{"num_hidden_layers": 9, "hidden_size": 448, "num_attention_heads": 7, "num_key_value_heads": 1, "head_dim": 64, "intermediate_size": 2688, "vocab_size": 16384, "hidden_act": "gelu", "norm": "layernorm", "norm_place": "pre", "norm_eps": 1e-05, "positions": "rope", "rope_theta": 13800.0, "rope_fraction": 1.0, "qk_norm": true, "attn_scale": 0.125, "bias": "none", "tie_word_embeddings": true, "parallel_block": false, "init": "normal", "init_std_qkv": 0.0311, "init_std_o": 0.0386, "init_std_up": 0.0445, "init_std_down": 0.0445, "optimizer": "muon_hyperball", "learning_rate": 0.0226, "lr_mult_o": 1.25, "beta1": 0.95, "lr_head": 0.00591, "warmup_steps": 24, "schedule": "wsd", "decay_fraction": 1.0, "decay_shape": "pow", "final_lr_fraction": 0.1, "batch_tokens": 131072, "max_seq_len": 512, "doc_mask": true, "train_tokens": 464600000, "max_steps": 3545, "dataset": "wikipedia_en"}
MLP neurons of a small language model. Each row is named by its layer, matrix (up: input weights) and neuron, and shows model dimensions 32-159. Each number is 128 + 32 x the weight over its row's rms, rounded and kept within 0 to 255. Numbers have three digits each.
Before each neuron's rows, "fires after" lists the tokens most often just before its 100 highest values on Wikipedia text that the model never trained on.

fires after: "=", "). ", ": ", "\n\n", "0 "
L4.up380:173130098143134145155150143082145092149093176091122138101118164092078156063181092135178136137134090130176117082154124122078128136140186162096065126161140088169125107138202095119148157142149105129072118162097122142110052104088117115133110112099100181097143172172108115097174177118076149135116111164110127168172137137156122144142088137199142181077147131145101166067168150137128119115132

fires after: "the ", "The ", "and ", "Par"
L4.up1321:132123156125084150131175105118141101094162139153156113111177098119152150183089125068054136137102108127145083057164203167168155105155120163074141044147080077125154155089168160094116172128170105108160109187190183113114096094152111129117134064120142179120087088117094129094148174056182142126071116074085119129189175146182112141106098165112142135089153127085137123110172144134159133158117

fires after: "|", ") ", ")"
L4.up1588:145120146163141117119122141114120109150142121160127091063117135158125144105143064182113156075147176085137160142135178087104114141101157113175141163079142071140120111108127092155098179086146092149119141136159142214090086168160103179164159122110165152089132109160173100201198066185123110084085102124157116125067112129116091173103119184090157158152162130122089096151129139163098157142120

fires after: "one ", "\n", "One ", "His ", "some ", "á"
L4.up359:159148100134142102144111176152104163107124118115150108176171169128181188166108177195083118136066110107112131134164124095122117125127144141141190118040099043091153133132104131112096188164086176163114115061103112162165087098147137146168193173081129093132116176136126126082094103097146084139126178061159185158135128148182117141109109111071099108135112127145087111080110128125143168113146

fires after: "| ", ".", "and ", "0 "
L4.up1288:088169092164099126116169183107153087067054157147114137126157109096180088120137103152086165132145131134146143100128187147173146142163045162166092123113053143124077131113139122117155099068167097126105179080098130174099122166175153164134096141140134100103157174108156078128081177133111103210129138167131116077125159140127116125051117107147164111123108157142135110078186194121125086190184

fires after: "| ", "- ", "\n\n"
L4.up2042:120159141133124118151152145167104141128082153139111142090123207133107150141153156153180157116218127104133129136087087089118131156115147086096075166132133120125115136125103148133179085111116152142153134157118134142149112098102069204169188120159226107128139104134142135069138118128143099105116131137125159086172093196143158121138065109131147149116163104146133212114136185087097166125144

fires after: "\n", " ", "1 "
L4.up1163:093067097092113124057102170045130109104114162100101141109125153132152108151116144163058111091108162105140131166105062160155089174150118127134099126122132154120164106143115148109113124096169105148125158139122120172069122059166109134152088104146091116131148096153078117051091124109138119129172095145089163037177172074121134130138100117097101119053119141144134162137095132144140109191134

fires after: "|", ")", ".", "life"
L4.up5:113155100138132116115148059118124175106126148091109147108142105171109141102155121125115055136172144100127080108138138140145138130069170179092103187149091092131165083127136161136053090108118143146115117090173135160143057121070109134116113167120094167110108119125088120140126092172105133160089103090155104182074146154150191081094080175115152156094053072078147112152166145160125149105143

fires after: "| ", "T", "- "
L4.up156:223095150175209172135147112103061170151099103162145127157115138142170138174132156115102131166119126119127084154139046157095143204117110149138117058131091102151115071162155142055080058152150093125174071075151152117142107160129146172148129112081154140083066196106110096177087153109107094167199120145180180161115129198108058128128157115191167110158102132134168171185126113104093133117103

fires after: "one ", "One ", "some ", ", ", "It "
L4.up846:093116162137093091101193103143148082053127151139149072147116101155115207103062100076168146080072167174102154102108108157134164153106144120200141117073066166098172208132094126127109143176095127129130119063132101187120120103161136193133075133117151126104129125129124150108085106170089066203135154135159181102118187147087145083084135192140128117126164112093112093079090097140123109154161

fires after: "the ", "C", ", ", "Leg", "(", "Ac"
L4.up1472:155160106090124127142169094101104137168148098093111150115104154097154102090162078098113151140139134125118157142137187172127150141126149139159102153140137126073155171082187172133080149165124111127148138109101101152167136061106217166141092124175155111130111115137184113111046133145195175078139201121143062089146180097170084128151136112085171114117077182129091151101090171107091123104194

fires after: ", ", "and ", "Suzuki "
L4.up2575:142177162152109178159069117139134204120118119161106068138147098133125170070093062076150132160091112148120104107139178171124198092154151126123086106128084125148134138091113116125179142153101114169194145033135150139152115121143190156154097062153174107121153185126178157113085171044146097110116134128151110130143144138086112097104106126071150158090137146116128132158163145116115105146214

fires after: ") ", "on ", "On ", "there ", ", "
L4.up2051:130145092157153124141141152135099098085150108114151150125159111095017171095063116132211153143153139098101137140071124153158090103128115114168103068117105123112140097168133126123173119084185112098147176116122084153130135143154178104123094144202119162140143171134095150131138166103125093122149059117092140128048092132099139090087055144078154153116149156199142133175171099165106121095082

fires after: "of ", "'", "did ", "sh", "all ", "his "
L4.up1004:135098140081072074149184161125137134150119094068159103170155108084118143190136169134109169128097117109181059124148147099108116109110087115164133139082127084106107173103153138087120095143156142112158124151121097129138113109096170128153088057075085068111141177135197145150130114139101103134092164131071079201122155153151130126154108117150061180197165116139116174134185133068094087131081

fires after: "% ", "W", "| ", "\n", "±% "
L4.up2527:178128062094139102114176156119125178109076111103133196070144154120126085159163117106155137132170086118151104093088150172113139149194176138105177140118113130108097152144124142101135187120168159107108146083077144169171119159167101158094113088116130071112103197128151096140155154091160055157089106141155143121141126147099150106137127133149049157115138167110116119129119170135115172076124

fires after: "the ", "with ", "had ", "With ", "Gu", "G"
L4.up276:123162164115149146162117109085166137135120142116124108117077100152161185144217114070099156088102144079105072094145153129125108092107109134115110163154189160105126106138092175150118075096114117102108125132138124089089162099144141202171197170064133140149157162172071091098129108164099126140129101168125154143092097106112120128118100115147170153085155160105084119177153104072179074098144

fires after: "| ", "–", "202", "Team ", ".", "201"
L4.up1153:125134110145118143116119101097068120112134121111129116155087106108081156212139157125056129104137159103167104124133170143063152113162100127121141069113158111169089101152119120150124074121143148134167196082141062142149166092112112127159135107094144132109129134115088121112087112127117120076129181122061121124097104145150127167131145151115092103111085105147149047213134132169118082137111

fires after: "|", ")"
L4.up1359:123176151150125147121152107059131155085160166121108096166112175116105141142111089141054141137125088142164160122164121102070132129071100128076171154100150119131121125135200149129092119099130126222143107130130141144108150176109112112124124132166153126037090133097091149149134142115170116126144124111169158161124144115149116123120126185139196125188106068150123167123120093151124169122112

fires after: "|", "\n", "and ", "6 "
L4.up2393:090104156091143104135141153181117094111146091178134111131140094154174127119116107182096110136106126097152161097090070198066082078150158147088066098135083188122140125084163132150116129094134101108137138089162092135113142091110112120156147088139133147126114102129053124119097155156128137170139152153112064074107113140127126143138140127129164159132095147205099103124154067135173129104123

fires after: "(", "on ", "\n", "On ", "| ", ": "
L4.up1063:142180133092171115082141158141125124121153083103127119149065060114119119093144180172094135091155141158097155134138124159154102157126086127094111164109148121165068095131113134153148185130068120095126156131104189151161081081129127085164127116155168104083100118135141111140105114132134107125122143095097177125115113128135088126079140133183143142168130105189115195125101089103119150130104

fires after: "| ", "===", "==", "\n\n"
L4.up1560:111064110115080050165165142116164143155134134131191126113078156134161131137107132078135150094149147129121110101143151169158088164095123116166171150102156121090105143161118138235092145108137132088156138124133170116074150186080184155127190113053084176211119181142200144115110139138138070101101072098171119126167086140150121153208143138146123105148120140178100156170154072123161067121109

fires after: "F", "U", "Gu"
L4.up1814:086146135105113108115184135179138106149156108089113120153088151156137087142056121119059120113095158104131152106153132132082119114135113150141161120112109138115165124111095211149138126166078123144170092112098170096075143127127098168137073114112107161136088118039130109155147092153117145119133056115100135129184143114074158132143112139149102153128057117129077077104121126159130136107134

fires after: "===", "|"
L4.up1185:104153108130096160077100105139114155127176114125145080102101204136103113108104132129085121144124050138151129118132144139104168082068126133161112122114102072150128150108156101089111125084114098140182158157122171118131147120147139122135046134125142130086128130105153132123201161142134128147090200138108127167209202150080125130102118124135111076056138218115101176178135156084092137164137

fires after: "| ", "\n", "on ", "Ch", "\" ", ") "
L4.up1678:166112124135136067139156136120098138119098119144143170179100129122154128097164122159142151097183179127090116061127144094165091126139085165106135131181191140234096164134089116125128158172156140139107113173114111133168053147077123087146095089134141172171175081177139136126135100112128078102138143155125147108133113134149154158109120124125183152120231130129101113186183095111127165122099

fires after: "–", "on ", "On ", "mid"
L4.up123:198148135099179152182130153128100085113109094108181108208116097160132126078169118170081117118089028121156184104116143122160135129132157132137130108120085071151121096115167081047136109177129154150132121066152169176109173153116111158118116065174144118091132160143146131155113122077136177116168093136137159135122080135164129154146098148133095149165077135120129165157199127158132145145149

fires after: ".", "U", "for ", "after "
L4.up1980:090136147115136139138142122131132112095140159156174145217139090105100125100073161112152117060133114162127178124097156153147133170160145188156035123081099155149153145155120138143134137188157124132132118103107077110129118062178093102159087096157112074086128079103084102079145063209149160125145197122158128099126155107124088117086081125088065167105061086111087104065139153187187125153128

fires after: "0 ", "Website", "Madon", " ", "="
L4.up654:083146080143172172077114139124161114113119149107158126134134156115142140114180097100132152098150173114178131129108143138104105090121194168114123196142118155117117143118100126141199139166121116088101122137097123160111107144123145190106105109113129141114152100118159121081178126125090128089143134173174129154126099119152148126140172151120126139146170142129156137113193166157072125150160

fires after: "| "
L4.up1254:032163124192163178058126153176117134112164150129138130112140118099121162131068170141102129114114137138113120139111133150123074115144131106172053107108110112054128128218111178093162158139129092156104114119123122115129125160093136047096091135130134161168128209146138159126111122127146090191125090140172140162167143161170089140156110092129131117189131119135067089068120096177143129127177

fires after: "|", ")", "."
L4.up1020:117094121161083093149154202116159118138125123102134118113142154120153124100167150144089171107086103111149130124117175098128100213100136144126185120114113062085135092104104122142020109138094080174113144123105107161182178152109149113144128119123123158159129120129132114120098109151128091100129096143122143108150086149121110136102139164033147136132110141168084119105193096145117161134104

fires after: "202", "201", "199", ", ", "198", "February "
L4.up508:121155116094143109160067125092166100131153118139156143137163200096096125166115148157137086038117129088188153140099130139050115085110098152140142130140125102120152188079128029091131108130193146150112123080098115144122111095056095124078114139171122124098177167128168139105097154120095099133108127140158179147171115122153092074155152155138177171142139140100117149141126139068128141114078

fires after: "\n", "Suzuki ", "\n\n"
L4.up1400:108178120159148134099111126132156194105088145083107167151186109113113094137153144117148123129159069107153161157054137143177129101126093205094130130140088124099140178099037075000138124144145164130159120098112118145237118150170118130123143100133137115125135148143148126161087140152085163115130163111239101200119117126124117108151074125156110172109088148120172131136136080145123114135119

fires after: "| ", "|", "Candidate "
L4.up33:163107093143182149125208149094093074132166135149155193107142100191146169098132138112142104109166145134109108123134103086104124099164113108131134134109159180141133125117149150142115107038145139156140136076087191117121140141152096135181170129152156137145070109086105186143159175137082110141125107115099129083137052083107099117151125163121092175081120133162136179180145116082139145114055

fires after: "| ", "|"
L4.up988:130113092090110210137176135125060103086132064109167134117169081164161130161105147125119099124136139122150074143102109114077140115126123124157120123109098141119165098063090155094145168043105174164166106167105107124095092114068124170147178155062156151173136066158101101196162106168116102159171096123146105107086153117077092129105104133140112154103119096172117191157149077165121128101136

fires after: "."
L4.up1070:171130117142165121077138171086082140105130123090113187128123152177136119140140124120114138127126188124104064083135091135141092183136139108143136113113072144225140111160064172090147118130171112116087167168148135094106159144157135140126150189124097162113140131116125153160065117150126095148112107100139093087175167127175098180189125129195112079159062103150092125151186151151181119109166

fires after: "\n\n", "\n", "1 ", "a "
L4.up2073:156091126150112182148117118124118113095103181048154115143100132145102128099083127171097109099121163169140141173211141117135132189099147127170118133084150129167094147123101071138126199091168141161132156149150105119127074086146118119073078147141109185152164101160155147080141150118092169115064146142103151139092128081106124101108097178182074111149152131121135128094137124144105040153160

fires after: "| ", "- ", "′", "\n\n"
L4.up2390:146096193121160142087108103104136139107087118148129095137115136132183118138168117111084161119175127069124107160167127139132136116117148105088130111130159174120172084141094135103118095120096137157118133072132140109123123112117100143149076126140153157101137200132087141115125102092112129119194136087166143076109136152119117122105079065151162144156159119178211130166195102123078080135119

fires after: "with ", "had ", "have ", "received ", "scored "
L4.up2682:108136146099170150089099119160186141141066137109115051147165149164109141101155145102159118117059036077130122129146132134126136125114130052063107124115144144134198066192090136078102125131142093103114199139117088154140127126128153125116148159120162159121109123073130142117116131178076182173069072145134109149142140110104132143124086104141185109087137142055171142171134099080074084103109

fires after: "Party ", "votes ", "1 ", "Score ", "Mat", "in"
L4.up627:127106120086107130098061116139120080121084142130133091110115094093147134134143122125122137098195149149110191096090074196107173156133116116148170155141113143152156094167148114148153166145171197065063158142156144113075083197102128091086140136100106132108151144163110096159141167178125138118123154143071157167146108071086094116116155099162065147126106140122093106130103125147079118123166

fires after: "| ", ", ", ": ", "election", "Japan "
L4.up2521:039117175110156155074164136141154152164112114164183092100098145165052164116073148099111052111110168147161167199101152099141113121107125107120134101130138123168131168120111097144107126136126110139196084112099104161151141110077121078072153083139151118117120131107125105114119130131134119182135062108127127147112139102133094126060162056115120167093110171178147146129086114126142145162117

fires after: "."
L4.up644:124076135105103065116173162130057131081136079142134152134153185133175099110124093162097128127151145137110108117111134130105138069138075158093105148133131099142156148129136065124086155068116115109090169165125086163152129184086132114099096186091133164155162116097077103125131074124149117163159115129141176071135028153148112066071145128196120128110068060118122089172099146129127124145167

fires after: "0 ", "| ", " ", "— ", "2 ", "1 "
L4.up1798:144082059150173096068103111108142125112139121162140143144116176088141086164185196143118124079126140097195100103143200125175077090166211130122145131124142156122151149082149190080164105065060172109117137108114110120134158142130154122092171100106129130125197134149190133098202150120094144087119122122075079123139112091135103131172092081106151091140116110157086113114095093136192076153114

fires after: "| ", "- ", ", ", "and ", "of "
L4.up278:207079094165124111154147082120092111108183117095100102193172151186191175151107178142135078193134164097120070163127143126090125130105178115151116145184148116091121150089121069132140061171085144112118189177126056143078086118124138115159151161164130145118154097120062079123100117134074113116073130072133117137147129138118170105104125151133110079086072106074127221110088109119084158136146

fires after: "|", "==", "born ", "December "
L4.up2010:117119089101122128174178164129099162132117155135093148143112102069127110146083155186109086139083099112114141104132118133172149174122117103169131090140096161108080079051100136110136186094188165159138121110169138163126097137145115108159058093066222101147146120132137119123085141116125070176105125100067108126177153146118098127105109106082148151174126109105106124164163125110103159134117